config.yaml
vocab_size: 8192
norm: "layernorm"
rope_theta: 10000.0
attn_scale: 0.125
parallel_block: false
init_std_up: 0.0157
optimizer: "adamw"
max_grad_norm: 2.0
warmup_steps: 506
final_lr_fraction: 0.1
MLP neurons of a small language model. Each row is named by its layer, matrix (down: output weights) and neuron, and shows model dimensions 0-191. Each number is 500 + 25 x the weight over its row's rms, rounded and kept within 0 to 999. Numbers have three digits each.
A block is one neuron, or neurons of one layer that tend to fire together. Before each block is what it responds to, as a language model described it from the Wikipedia text at the highest values.

Determiners after prepositions. Mainly "the", "that" or "same" right after at/on/of, as in "at the same time" or "at that time"; also mid-word pieces like "em" (enemies, unemployed) and symbols ≥ and ×.
L6.down768:531464467498503490535511525555482542504484487503514492528459505477470495511543515491579503517527512500467494483502513468486468502492514540516506498524498530499488484484467496500508545489522487471514504516537526512482510476481492495496488522458491496482478512467484546509509503491491488485519508480481470518496470535472538501559487532501481509477535520520544530517553481498490498541439475513531521481484541494522507522516466456472485545518514467485511470462491485538481501506510486552492489483502511495520461473499458484535517481502509512495549470485470470466522473571500525489
L6.down1184:550476488485513539465521503497526536506462515509508469524509506495484472523483462485492493532563502502499522498492490513521512504499495489487502495537470474523502503498497488484454458474484551490452532466507482475494535495570479500472496512472518530515476495451492548489482533491522511485505501528511485457531493476521487473491432518477509540537494442545514479436506519477503463505527508483470537487465497522518507489504498505534522517538523522464487530544461470528503478479474500534511514504504504508513474509510516493518478507505514508505476473540504485468475474457519535466
L6.down1524:452510491507496484491506499572478523488513471472540504491519542467479505497520501516523510502509515514488523483504460506459470505521457530456513486518481488468552489487563523517510489488510525495521533514458513483527497509442498499487451509513503527475512481527546453494519498465515483471500528496494513543502478478494521517491494435496505515532517484475498494486520548541508524512489517487538543509515558510487470469507487488517479504499505463527469505474542514555508493508510513504519527480530516495498468481488477525507517478468510500477501484546502512469468494486480500482
L6.down1545:503540471455507484504541506532536495522512515485477478483478472467496490521509489494511474466478488460505515517467518520497501516507479511502470461519500508539516511524470501519502515536487503487517506488468473508479495512474511495469462510497435463520497486476488475511561512494481525512514496471493512507535484485533499525489537472511451468502491514484556518492520482492517531485450526512510473502503508486472509547527525497478487530509467488491493579482505522516481487481492452554492486527466538489483544496494446552504492493463483461500493525489530541515496458506481475501
L6.down1754:484487534450503454493495526502519479471524521467507521507483505493481522546478470484451464510493485489519497476539520453548481505477472538465517494509505493510492470476562475500478502514461480504490499475543522522509520466500517542450480535485494500533494497509509498526504477448538487474516473466514485446519532482493514485477491496518500542518532470515497488517490491528499546452494477498437468423491517499523470518501523495470489487494512486491522505488472529510483508466471478489478535478496475502524492502519544500537496562488500519472525482541460515557503499451509526494
L6.down1909:488481494486546486511472518513510461482471539506506540496480519499505475561474508464486492516505510472488503503528485512496488508500510478491490488502503491528493474498491520511461501520501487499510503480520524493471495494521498514458490536490479468499475501549513486518514522461471478508497503490522484531478496491480512552500489529540541523487484500513513517565515529511494499453532518489478518510535531485494465512466494505538536489525474529545477510520523526510483520469544486464460506496500499506510449507494521504491511513485540541518514491521483495489527495491509545522
L6.down1951:471522505516509474477490480475491459498485502480529495491516490524491546505505486495542490530496486528478520510510531488503515530526492545497500524458465468478466490451485539492483526518474478532515458467500499474528534475530514555528512505469497506525510496493491519483504521508462495484522501533522492507494528519525525503490481459481503515475500504505509512501570504469516473501481494488505450528486484505521512488517523470524518494563475469508490508527505555506508505438493478514481563511531490531501507532499492501513511473502471502422481493515467493489505471474494527487
L6.down2291:478504523497467477518500486482473504500489511464474496520505523528492478471571495537472520484518515490439498484545490504476476557489477498488494486491490513519444523502545455481489505473520500519505550533491489519476493542499487498500524541479479511510452522505527482501508507498509523477505497470510468488454543519491476471513499471512507477499508494470522491499489546496489529515487472524477481546515513466490513519459479506507511503522503480501549542483503495524480522498469513463493455525495472525512459473519518519526506487480505498499496506522576495496525471526527478528

Opening quote mid-sentence. Opening quotation marks that start a quoted fragment mid-sentence, e.g. described as ", was "; also weaker hits on not, Un-/un-, and Act in law titles.
L7.down668:483531506500533482509504504460474444526546503472487467489476524508553459542460535523519470495533499500489490458551445537500489506506499511515503506502473480512552518489503515454464461479531475516451488572478468494491544502469504498460531522483489500509499505482518516502509500513515493479513526471532494507492506518483482535503500487483504506504518491506512443532492535490510504494485533514523518504478480508473495476513501487479500462497471510500531539498449485489519501492487509449506531495536521532556520517505531499520501488534478538478531526504512488514472478494529464525
L7.down717:504522494529535517455524532473544515492498532487507494516478492552500485512528440502520515484471484502503491510526468458553504520470466484544470496488469490496475489490481541487464484495528515537475494467490479514512540528499505511525457494465550548503511437492473498444526543499464482543477531499445493488495467493461460512510483475488481529510476565516507488469504496472483474505522522485504499452489489471489517503498493477491483491506494465560479502526509448452440510476490500498471459530546531476501503519493515484496505528500474491480496501508482519515510491487484517531
L7.down747:476443522503510542485477491502438507551525433496509495488568521535526511478525456516492536508543511462500520525507464489471538499490509509483478490549480518496462477516548512520532500542441492472505501520491466492475482502508466463526522454472475519501506495486501493498536504488549486513500507511514505533485506506513513542477494513472506462491494512485492526461491517472449554520506504484583500497521497478517505522490450480470514493502467468478489509485533505486494515570497469494436468501510509493501511511496450467491498500484492492477449535509482528493517505527515515505
L7.down994:516478535500576460502518557476461500522505477500508458506542514475505540513438448556477506480538481529544483474545511534493505462514472545535508475486488505501495484476503489477530468494505479476559502513517496487507502500532533563523523512480517511502504547533481456510510506492469526448508492493486503502462513521480507513515497485483478484482491507510503447524508483517533513491524488540518472457539504487496501539494519503524500475505493480493468461541490493517519479509521503512483445505520486540475518461507551481514523504537460451521523498518472506431534482517525498507
L7.down1164:502499467487512499500494532530493527502505505514524492472490459494505528458485509491490453442541515489547486479490503546452471513496528532532488502495516502479511521497506494480490509506501504492522452504582448520502555489522518482503507501474502542494507497498537514525499504532526496479470497460507526476484520481518515528502515475540491476537501496551489479462503511482496536523513478532554481449472498460513497500513510455494526483503487498468550461473547484482504480470532512533481514495521498578529492533537503517459534489497458513481502453518475468511540510458556512532
L7.down1440:475491496494518479447490482439498493477506499472517490488487483477454472524512502470470504525511508503477513535486534498521557518507496500485501514522544482537484451519494495485480494467465456529509498486527511506525502481479489514477544526512519522554522512475474444527530497506498504557487502438494502541464477474501498496485450513492492527521474496491500479486504506519512491509516533504507468550499508506494529453510441523520494498524512520515501510447514506461538483497493516553532532534522512546527497481549486506502513485470468514538474482502493519449517453471452494476
L7.down2133:494442470502487480496526463524481518474493523508489465536506508442531519483502503492509503524546504506491485468464561462493498507474464490548516518511493526494506498529454531462504504504560497481480489539474493459495483507546548511519530537469514559495536525497528498517485498541461463474518478458504524509503440523457492490515517571498478488504480473500502502519482476495503467544496535539476455494446506508506479518480506513463497536512508503496471492463542441485462479521515462547515464503481491466546489509513483504488521467475451498510517525472491500518519505499484529472
L7.down2180:496500470497528495471472523535516485541530544513496523519522477512529555444528476525505550535488516478486503476490523493538501456492482518528508562505489481527497536463511545481501509503507512515506481515489518477468525477453534512539509513512498534478522491471507472529492491506524499497495433505469493484537521509522504510511532488525497509501548490515473513502485495514514486553500473455483479491503525495519583481528522499525455474503508471523533524517495477439514490509539511506443458501509525483490509554532510509438504472507503501562527504514512446516483509512539473528

Diffuse mid-word/mid-number tokens. Scattered tokens with no shared theme: word-piece continuations (intox-ic-ated, Lex-ic-ographer, panoram-ic), digits after $ or decimal points, and words like not, was.
L6.down14:509496437489513478484486482498533478509489485534493556483514538507471465525524454498508519474497463504524550527474457540530501490549506497480494465495522460524489471547461519487501545529482533479506481472518503515494519455499475511516506493500513459489482485500515501557508523506473519531488520519523485498494451478489431516462496493465497488482542530487471481510558538500518483468523502467484462505524494484482490514477471480526523495499517518497562528498572521509504494505459561484499488523515500515495533467548515504501506476480525489536474456478502536480484507512508505513
L6.down314:538533499500522500513489502510491528490507447469521483510494520490490480517475510459523454509488525502560503519480464498515481552502484502475509508510508476467493528547515531501497516458449479519470513491512506441455504489504514450563480525524495505521484478528533513483465453514498527477509503478496485496478531516514483503501460491518479489539504468519457470485473473480532480473507492479487503560490529488479489513532458524523524547476491522504485483470439470511512505544501516473519512446473468459530513426533470472497506503491513503503511494499535503497455495460484486486
L6.down316:446528458482479478536484542499504490518543556492506542512462469487497517452490492492478508465478496485459519511507448489509488505503512467540509500485487502448520509448475478513463459497511494471523542495498548502530575499508493507503512518476502503438519478494456478528542509517506501497491526510519521520537517499508446499492477484508519473465507477494481487471506487506498508514506515505494482520521512495509478521477497519484504512516496456501456440542497470523462473511463500509483513519483519538498456492471493477471548530471487533505506455502485485479481527498471528501
L6.down1384:487525492466506484504478513487501475534480523494504531482513488512511534527504497504486496486482465495456523525497494524505487503469464506527460496487529487497466477511503454468517515436513501503521520484513500512518500549488455530523511505509486485476412522480517534517512485484451481494488529492518518486532513519525468482490499518476515476523493555523530498506507496497510473459503503507491488478544486498502458497467488490547480520506537536463517493504471500493433462482490478524426529504538469504507494529468511518511499521479501521508485463495508482503517500481522513513
L6.down1597:468497536535474460472468491501522535482518458526474491487505541527501492488527468525517512520478504490522506480494492554511477532496460498479526483497492527515509499530488472506506458490499492492497554508544500482494529525506510488517504544493507545485458452536517535502494511536468473525522462483498502537493518533466541457517510462456505509518524494508503537523503542493517500550466514531468500506514491522548493542502503509519493464468514525478524499464485496512494513540474485432501472503441526485484506495470503481481493494465525482485469504470520493509537478450504480517
L6.down1953:499506507491458558513531478538522500477489501495514509485421505504498466510500533497447525487494487485490522516487483520544530535500524475491550497532497473502511494526505523502491530516500510531512495463507540517513493505489508532523476518487484477483549535514494527469514487518499472519494542554492491492484473519441519503493528515473493461498513489491510484505519477520524506525483516472543493476497470506476464516512520548519506462495479548504515465493490492512487533467514500451535495535493538542444518515469503518528518474473489527519493483501516515504473537503493489499
L6.down2016:486487437543531502476485496529488484516494502484513480459516509469483526504489509498545473456495500468504496483498492447540559538483493499518516517547494495506524498495503498482523467442526501486510539476527525524492540511484521505537497509519476472479552484520480506481490466446514495503474506502522487528504521494452536492521560484492506485526462462496500470449480504503521487506463469484494508503467512485494511520512450492542495487481538483529502466530503539486551506438490497443512506502533502464439535507483482473514467487473514487528478538475575484491481523514499532461
L6.down2169:511521473494529453485532514563506511507463483568471528498419483488525518498552485504468544490520502486491483496465513480546483521493429505530491458507465493522494494543496478516488521453538509516479511521448531497467489535508486510525450492476492527500503503518527518506518536523509540532539532475497504511532514469477543531518476500517501517585482504516473495560519502481467529507467520481494494505534518459515489488511544524522508501492464506528537523513520484531541490455494495503515470470476459541510534563508500457497471550502498522473527515451482466468484496447478490521

Decimal digits in tables. First digit after a decimal point in table numbers like climate or sports stats (27.0, 8.2, 13.0%), plus scattered mid-word fragments.
L7.down215:527523529507530511473505531499511526522497455471542496483537518500481493560533506512493503512522509517493518491479499528525475531544526455488484435506476505537562505457483495495523464517506499476549484496486503473534488420449506531520495511499536460520507476475564445490525494489478501504535498463506480501516509498508533490499481536462501493508519519504429474490482482525482485477513523451479506509498476469523491518508451500531538463508488514523509478530526500476490482475451489507479518490507486540492485471487543518530483519474479478447511491488482475490510472465466474477
L7.down407:495427533546485511447500515477452496475511466500499478513512505441538462529517483468467547488513508470515469477502511529485487491500504542490487495477494524507483522491519476481547490480488488506519566493480504511478503523553460468488469462499515493469469564443513498525512481477522501497493540537532486475527505470521500500521521477439488452457522486513496495495507549508503547503485514510518470530499521497493527491504442508509497524464492484444520507469507556546487499501469484546542457476518502492469526528523490519475522464502519508507498510540493521492492487490459553518
L7.down429:534459545493543504501499479500531495519484491475463437490513464474519497455487507534551457523482511464514514525522500481529544509506504458511503497510512517490485536508479479466507504518484485479482531485478474486527518529497497507485492431504506551513510514548484499457511455524477513517505500544542499501477471509510491512484522513500501498507536528495501523522477507468498534502472492487439538480504491492513481533493469553493473486479541483519453509505500507502472498567483517506500520531483484520548507479543543483453498514457551511488514504517497519477473456506475503501
L7.down1483:526509502499534496476485492575528495481497512530565499486508478539547491501516447542488501514463489482482507509485482491525497470542497527497511473541496512488491509529456495487487506549513499518529506512511508493502518505506472514476515475512480479485484501497504483513496478480523522504491486539486488537513460458483513476511520537548518551476524511529472472490508501495497520504526455510510498476520486494501484449493489494501493515535512547525541457486488530508489505440480504479495490495508460530504451525525462518487521537521513517522427519513494474499454494478466484505
L7.down1757:487518539517541486476486520540518450517548512473498523467430539508530494507480518511497526505494504496492508515511493541468515476508471494496502491517491510486512520498502525448485472505516492478495505504473448479492458493495484517481475514538515484519492539519541454522514513495457477491514500509487482479515543515523508519533519468479496479540490521461504501496558496498519536476546533525526491507485490463475533520517487503505539478554521509521485485530516513507517511493497437504528474458467512519519539478544490497504471490512488493496523488477487484481511475487485499540
L7.down2098:566455497495501502540471546509503496505492475516506528511522506488468535481530516489480514510431464470516512482471469431478456501523490516514448490459539472487513495505497498481517474487490470549517546486528489528509532501545501507493464495500534469505487567485539485499483479472476494500500484481480493455469472490481484504528505492493541471500515498503494511502448520473509506495497480432508492499515527507464508491495515453534494515461487510503486532519512526454505508501550562511523463487503483482511470516483497478533506503543523488523513537515491510536535492519460466458
L7.down2236:530496496465498488548485501489511507502528511508526538526463519539512497497498481487507530471505492525517518497490469450512506516550482531491491515506511490517512473473468470528531526465516491510490495508516547474496511486499495503503543535550460480450473526466531480480556491522486533509472493504518510528520509479509499491526488507470485469505537444470514493456509511477520484451523479484496531495493542523474479454501540482483530459482503496493507476493476507507531468517498471504506515518493481542538523541423483504505500506520472480486522481478518454487539511472480507482
L7.down2282:468493502504531467503516509512469496517470514477486522509526481540524464486499531457499512479508501505465468519485540494524483498517491500432491518494500508523488521477544537508511479503466511497487550480499515503502543507502430464476510530533469509482481506486554487495474479467478493505481523461524447494494525448530488551482478539498530463491540521522466502542471553510472560493516470508492528452500516489476494496499522506466532483484475514505531503450480530526494471529512446467515526473485490467455527476496469506487527505508503579454504502525469476496510480487512471542

Quote-opening marks. Opening quotation marks starting a direct quotation after said, wrote or a colon; weaker on stray punctuation and word fragments in tables or lists.
L6.down123:529509503495516515505529523487526538469525532478486510492520490522458499515523486463499514501459485557510470439469480519524478492492497472497484501448510527494455461512515495535494518510523476531523458510449504500459448483552465465515504518493456524497474540491482497505481490534496499489454532517501565504501496523510525534495463515468452487477535478501465483538480533464479523517510481508560478464499528496526540490517467482493518524524507484561474521516517547494489455503521513481493483554501516514523488530514502553478525489473471511490535512496479539493499480509466512522
L6.down557:552512548469488496462526495456522504512546482455511500495500452514513480513509494504516453508503523498566481510511498507459476504536481505491520500496512484473520489501501482419515529526518504525513469511505513485484480478544468484486494513492517482478533499499494524483502487484549550498480467505534514494521493468505491510481528461468488483517460443494502518466486531473499477435513485494493502472514465494557497510502474452483508498500502470487499495473500543502531519512492479508526523489478474521514483536487520529497469507514490554543512528498490530508460499489505498467
L6.down654:531510511504468557522505503509540499483487455498485503484512445495498501525526508504486494517487464499469470475443506468493502535481490502480503487505504487483522491520491484513450482563497514528510486497495470503475499500422515426490488516483449543513467535504507529493532499490497536513492483494533525482507500497493481533518480474519508490486528515484531501497478467446481502481522441514486540496497472477516509503504525518530507472495452544501505536489528497483480508483541542503509465510486504483478492513509487540442502504510519470519491514462531506496449487503500534526
L6.down1250:530517518499485515493554500482527498492511516497462507513515501473537504459468502513524490527470560496488492558505479526537498478515472481489517495470513484488495542505453498556488507501504498492479504501532477512501548460459506554467531510512496541496500462532528501544524487452483466511539483504467493503488490505529459540480479539483534505493539499512447461535498500481480533517513539492514493502479490521492467507514524459507517566512507470536486487473519503493465527523523506470504521465538496458485488477483509525476471515502503549515521504474507528504503481504457480486
L6.down1668:499479493523449540500479481494517559494520509509465505487466535507455475454459487504501483466504474494497519454519451506508506490497468491502503481462483484501488526542499507511486528466528474433503517484494489476405505501530498495479468473528511521488537464525436530512491496520528493498478554503501512517521531527483481503520436527480540554503481453484499504531509513492462510489534499503464487518484506486519505529517508523499476543509505533489536508481462457557515478517481457532461478518487503502476489519498488512464476494473454491530466526505506510498497539465533514495
L6.down1989:537488524450548520477520520528525552556468482527482520490526474524478487452512474499534503526521519554562490557530465506509532511476508477511509500505471447523504489494491538478460488534477473501504515478476538504482491512499503500498488517501507444459502477480517509516480489463526488432547527528528515520501498521510527501459490479516478494457539503521467500471495510495482497526535507501453487468479477550488512486508498504511495545520533527481493469508495517501504501477481496489434478527529460535496492504531503472517505464501481527467501481503468474526486530522507477497
L6.down2132:515441551551487547507463513498482504471514493515502461528510481483469477526476496528500439516490449499544493443516482481480483514470509501507480494490488527488477516503488502532458522535490521490496522469503538491481443477471500481490531438501483478476479532503558457455472471483506496489451531510453501530477528542494494480508495493466441488476479463505499469548524508502489574476517501507525513471506498495517488490497514504473490539522482485479458537480515544472532515485541535505495510507502489491522486506498491483489567525503516479502521482531510484505488486493471541457
L6.down2170:477542508488523482510494519446515461467468528486533489541467479506533529506490484488469505541523521468532499494497503518486542552519418507519510523476430510538564544510507503464501571464504471472537512512501486488498507542457471550480517488511552475530512489491486503505518499526507474466515525482495502490480498525513507530498563517507509459496512476497501456524485485508507494506523505473494481537494477482467491548476476501515470489532525528471446474497424513542480522515487489483513485500480513473503489493477493482479504488428494489504522492490463480517523523518453541479

Quantifiers and number digits. Fires on quantity words like one, each, neither, many, most, and on trailing digits of figures such as 1,961 and 4,319.
L5.down7:483555476526505486464491529522519497506530489490468532534514497488482512515524501511499536505500485490505526487528473504516500470486526507512493461535477548523484471462513507503469474515489505447443477518520464445497507505493492499498477502525540479511518481525514467510482444534472478469492496509506511483524503449508520511572492504500502516496526476508475506508495475493465516496499540489499485521500505473469487499519520481454489506499524493530515473475525541550483471528506497484510426502523501466541473442484472462515505525503443480497498500496483461478495544478456500512

Year-ending digits. Second half of a split four-digit year, after "20" or "19", mostly at the start of rows in sports-season and career tables, e.g. 20|10, 19|96.
L7.down569:526493567519495520500507470498545516522478517467515456489502465471502490469549495532528492478515493496484494478517496498474507515497470473463522484510495487515499524483501515493513486518535528484499534476476509484526502513485456514464533506548524512499493525497526516482473479488484494491510477494539489473462456497473458533479515571517493527514526482521518464518520501477461496527511541478537504456504538498518504529507480494532499503492513513476507492475476530495461494513484504504520482454503515496537524505466506527502467485454484496528452504523512453535475524507480521548
L7.down772:496515480494563480500480479484486502490477456525564509490518475494507479503537521537503482555529501492533507508569507508515479536484525518473511471493489536520493561494478507486501473505515501462531496490483482474463523500476473542546493486463491516481509452504474474534528487523519534533497516483492491519490454513454504476526524461448503492532511520518520502533492510546525469498525501446501523525488501477505472548528474549480472486504505506494504478529484482449503496475512488501486455494525508521520467481498507524519481493473490493521480501513567486514461512513526523475
L7.down1104:531490542474482464460524507474512562468496472482534535475489497524490470521492517484492487502497471492530527529532505533496473500476486543509518451530520507527487468471472530494522475520475464475525454514527584540530548509447494527490517510500474498519521497471490465513500536478470459484502541497479495421535461558508486525535482539497498512495493507492554454511520549490509483483516526546518492494530483496475496511481537454492511478523485521493498466542525500472479462506482533503483487516492443489481525487474503497476485494485502468496523536516523460470499507514474538472
L7.down1325:499487557555511487468519504531496516486474458507504501501532527522506504520529487512528509498522486481543533453543472488460486506484507477482495471508509522466486473498521499499508497514504505517522513483540518490513543489442505480531494527496474531449494492457509510494501495538482497465506521516503451506515468520502501500535531500539468537484484466506501484485454482516496440516501482487539503503477500474469485509521514516522503495525467500503522501521450503503500525509479521514507461471482504534489534462521503518501494496485488506511480504453554474524498488533508524511
L7.down1606:500553511496517478531507474488532467510515510518505531519474486496497480466497486499522514540466514501496510506511496454512491542523523529507498433495531471505490505490509542539525488525482510498481473465540538471508467516525506556480530491498530499537545492515507474481518468492480479477469486463514496496494494492493487477505492540507500535505505508484486463524528487512533484503485515503517477490471498538508460526522483503458513470512487518538528480496552496474502483547510487535531475513487484514509538499511531490531516498491472476556475491521525486487499520526486555511
L7.down1636:547507490533496490511499490462489446534490484538502478521455518480529503525466480490448469427529520501463520522486482509479497535520493451481474486514517501508505499494489545479515505486505544485459492475537477508516505498508525540473453493468523499480484522457488481496494491502511489501491478527469515514519509502465497562549490524524510480498523540455504520552499483516481476515515507531522478498434517500517478501515489492522519500519491509513538488519473505539432510472536500431517495516494538512479504494450476506490461452454505482488459494480500455500472494523474508477
L7.down1777:479466477516526530519497472499523500541523484492457456515486496500455483513481546524474492512508520500537503507472513502544487525521485508540457479516477505499470503482474477471486490511497470464520534480496491484514496537487493442497534516503520507516523459517543499490490494464452469548483477486495540468513513478506490476506465517500542492533535507510516491480557513478444494474484510481470518492497458534503495538505465500467499479490552550505505532474543522473494511513522537502476468490501492518521470519510459412529485490505471514463477490465496495481505462457526459493
L7.down2047:537514511477514507492476465504529460508524462490499495484527491490470476556523525544504510481456521521505514461509539509471461489513540486490506486493497543497446460477477488513528499503507492526525499499520533523494499459507474553508526466489501519489499544475489503469524449495477502498524531500465464491533501525477503513480474506510542513511492507525530517519505518496489484493460507444550491483517526479518539457507500524501520473479474519511522535525525497485464490482496529483479519493528542503485473515470488506476522513509538512503511535562530557495468516493499481501

Opening quotation marks. Opening quote marks that begin a quotation after a reporting verb such as described it as, wrote, or told me, mostly in reviews and reported speech; weaker on first-person I and clause-opening commas.
L5.down2134:483490526467522500518526488458497520506499454521499523492514477539481522499502470490507468496476527512490476541484473515484541526498479524481502488479522472532498486535490507474479512512482481479514502477480543507481522491508508503540487520493518485517526507522485518466469497483536527510500487471509504474466527493506514499480485483513526503433473518501512494513509474469459481498459495512495462475481522523467531539454467476499507545518503507549485513515487499480499507516523524493480514501508471478496504486481495506469535515474418525480516496527492460532476454443523502491

Name pieces and range connectors. Second word-piece of a name after its capital initial (A-ver-il, K-p-atcha, B-ever-ly), and the "and", "to" or decimal point between two numbers (5 and 6, 1 to 5).
L5.down559:547538529488510490487486474529493506457547509519519513498529468508480510529498495484463472545456491506499476457487540524564488537518510489488518487555540500459533481500518497481495519505498444452544514460531490500440492483513516539510515489464552512516499506519495476490531499524491529492495540495495458506520509475501532493499500502498532503521504480455497542543450520473501495475527510494516496489524500499484482472438479471510508517505508475522515495507494464446485441509485483531510476512517461506514460462498456495544476506506509521480511511495523510480467487466491495456

Mid-word fragments, CJK characters. Non-initial word pieces inside longer words, strongest on Chinese/Korean name characters (蒋_涵) and also English splits like de-em-ed, retro-sp-ective, Pap-ua.
L7.down296:515507482498507498501472496462524490503505482468521493506490537477465493532469499494566483505476546542492521520510506493523495441509486493498500505491479506454490479509484530489481535504512479490511460481492504441491529459536468539502512500504492519527489456533526515516500490506497468523521530488517510544495542528508509491466493501468491486485502501447545507479537503437516530473498508526466482544460485503526484508480496510507515481513532451527482493513489594503522488467491488502508575477519509492500495472485500500497510470480460447464493530491489550470537481493479519476
L7.down346:489546481507461515463506471462521479520450475497515506509536485462459475498524563505536507458512478541492518512517509469471528491502514526527466496477514522476481507494489454472498481496468535537469495478436498515509474468539509519522472517576517538510551484452487534514463502520499488533512531513543489535499516526489473478473499495488492499486482487527520492538497519496519496445512513500524486496478526494522496470453472533536472530474502463512500461514468523497510527547527544481515498513527527464492517528455504524512501473555471518458492498499469493508485496464539502505
L7.down605:464425471459484504485510524476519504523481482483507478532526505460525502506526482541522465503508466464455519500501528462518489484477541495520515519478504552461500523476441513518512559508494455522481522476525494473464499467491509503475474507475475506516497460482526481515487486491466477496504491550477513488512493505510498491517481498511512531468528514503540507535513551515478516516491524472478484553529511544506491487477516489489494479483500494537495479505531551467504502512516474523472494512535510525466497525499481516483484471465536533483509523488492472466491523515438488488
L7.down758:485484493506453546533537501482538543477506500539517481480473513491501491480502514511505495506524532452538500496511455507509482566578544467523491499494531529486507506545490537528456478507498501495490462514518489532523500500505496511507522459522498545498474511523476482534515516518476538463484511458500491530490459463546489540518496517522470491548505493495484551491488481493490488504501449491478528478528524498507477486506502514515488517489519514476497458503480551483546514471496530493514514475464495464522543511507518521514518490523507534512474514525488483516538471508479495542
L7.down1287:468501473483517489518416513463506479479513506502532486474477468511491515499443527506510490480498519508513492514520502547496492484480481528514497497516463506465498466486475522521488453520510480487518479492477482474512528519530461528488497496503528492533498484522528471481475506490504456487473554495481460489511518486512477476455494437539498506507452505462512530501513517489500524497506504502522436530516447496499484548519476472487503478508521484502467472501474546540504481488511526532489561483494522503518503510478517489527519512448457540455520476503495507494506447461490524490
L7.down1432:509526480531517524531470480507485507501491506528508529478525504490508518513490507500493524497503473521494475489505506485486534502502503509485498483546502510508496520492480540518496503532494509499490521483504509484487508544482500482489528505490541501522573529477510491524475494491475496502503484472479507529521516499536488556503517501494447502490493506478509492493481497487511531492487510462432562496489492542531525559464493524526479468490487527498486487472488451434516533522511463486501469456491467528450525470500507513502509495512528553510477531531543490483504491563521517469
L7.down1646:499503548502493489477531445516529482482521490515467533503485453512481487513532477494521490515484524499512527534451519477481546444516513495482483550483520517499496530529527526551526473532538499509551495498546482439532513454488487470516470524531482497451518516485490476541517511494538538501508444440535481493505477479484525514536486497496446482475524463468520491479477487458497502491494540495485504505468511533492505487486475467472522495561452512489491527473495477482523508530489495511492495500493488488484493490469513456480527497515523517501519482497486522474541545510539498541
L7.down2212:481497547439500534477504522489517504518519470517527476460505500531491567468501545517508510499500512474477438548544519483483530470454482522533496519476495518495484497467501487463503472498505520531524528536471482510514489465549455497492506474536524477544472513500500500521492510485515500488511510477482495493519544516498485484491530503514499495482548507471466519505503475492480485529523480540498528481517492527489513547500482464475492473502527519504553496501497498514516491476480503508499515479453497511479464503462536477544497484468454493499482524505555521446483546499473483498

Fragment and number completions. Tokens that finish a split word or number, such as best-s|elling, Pre|judice, 20|20, and table cell bars or periods right after numbers in rank or track lists.
L5.down1923:504494528482495508511500491517488470492490511516510523531497482466474520515518491496472504520533506474493465513539518499518498476521504495557506447488512543534514506530445524468469500525484491493544561527503512512509517503495487542506485491518456483506523469512533540532512503446505517459492505458515476473534511476522464480517489431513446483492537526520524453521509513513490484495532508515524522480537492464496470491505567472502460495485522488441538525479478495461504470507478529511490465499526488498495473528507470482528520461558487502505502493558503542521512508499535523517

Year digit completions. Second half of a four-digit year split after 19 or 20, mostly in table rows, headings and dates (20|19, 19|99); weaker on compound hyphens and opening quotes.
L6.down105:525530504500537503502504486465491480511503501530508504523542525553513471510524508507485495505448497474505542537467484472538498483506526517542495497533465462471492505495526533504497528487522478544507528504494487533507472459467490497501504511490499507528511499520498479480523528505543518489511454527501502512503516485485504491505500518521499506476507512514501504491490482539497518505521540485532532525497520464505476538481512501498552495534469500481488482497502496467510460474516485504521473504459491533512505503473446514545490515529518485517475449475531492445509484466471509558
L6.down528:489515516527524438519502502501512445531503475456483496518501503498518494499495514530475520504528527505505452497483526529518504545464504487479503480509481506517429485497534439504541521475545519489529451572523481502458493520495546520496476514529451475527469557486500475492487481487482523520517449466508475492527465465498493509485544502474516514502501504496457522501521516542482516492500506519459530505533469487527507551445468533503496458500511540461517532506471518554526483479477597465522503481521540522496498468498489534506475530484481537505511486538487526500501472484479496494
L6.down625:457482520535491522500490474482488498525479488526447493476483470557490446498417480494529476541507528505495462523525517513498541460486509497526504473476481505482524475531518511478480504523532490483526526510564490470498474496454532484480513478486513501549540499507507445497513492508503516510465461454507482525509510489494545494474477509510513509512511503501517536463524499469495520447460485496490473495464468523500496457528492471490500497508507545516559560467519481500510504506536503514484486477554507501523505469491465507504507479526512437484497547527488519496507449473459485481
L6.down738:486468543524483522501493516513500468496508465472494479478532485481487508499500509509518508445490530480513473504490526484518516552534468503468549497535522515514513507473509509473530556475526459505490481491497518499473484506503524478506482467491518502551473491524517488473515493491464491507456511501504493510496508533487502532483498547478547482527503556527515527494502498491539530566450566563488511458501484486513476492504474519492505479491516484519485482500502519465458516484499475485472492518502506497481546489525505499464495504502511428565503518532509505539485445522489473439
L6.down1581:522498457524502523508482470533507539490474471491504519508499514460516529525491475485517510495513507482504493483472522501522492516491493528507507466506458517516510514473486511502507543524509499539517506500495476474474451526462537472506473451543550493472522488519529526496520488506522516503539511551516514501499519481482515546497533551477549496471503487508549478507538515527469501528506527489455461522494539480482509517546498469489504509466512473477570473548462490510493453540520456535471489506480541470528537475470514481440540499472520488551486478538539496505513497525540530479
L6.down1728:483474462488524524476503503512488501508555529505573499541498539547494497488555489472482488473519486500503489469484524489502489445546466460516489496497480495482500555511536515475487530502514486508535518484512502494492503535534487489538445505484537520497498485473514520536526544476529521465520527484503490493523506483482494504503480517508510550499532485495523492499475517528491505478509551485499512496544520533489466526476529519524487545480504520524513507500503536512505509490508426495482496456487507500481489505606496485476528512495534517519510481475460474502497479485517492456
L6.down2155:514541541507507498541553494475468461493515447522517485477498493534508504453496521528497522499491534516469500471481479501538564535518482531514513482515528504517502512471474484545492558478481528525482480470525472465460469490507494503511506532494515505517502479511521493511501538491491489474506514495473536491532483522509482502512448491480531536491498507497581491520459516532463506445487493522456474535490519472484486499519490477516483524461503512547533490496455461534478502466510488518458505516538496504520501490512512510486533486512522548503521488479546511512502474512460514508
L6.down2234:490505527527507489501518536512510459493503531462521461513465484515507554495515528520490507495544489511492453480473469494508507526476484526502567528479526488471486452458463515490512489528485496517524475527529543526511522488487515507458498463487468523472491524516464519492520506540441465463513537466483491520531459510468461491528481558501524514457574513486478462492485500511520544513500461451505528512529537467472479509497498528497496511505515508515501493523480513497466488520495500534511446492477503512473505471482485478469482470504507491496498495551473503533506517536484494481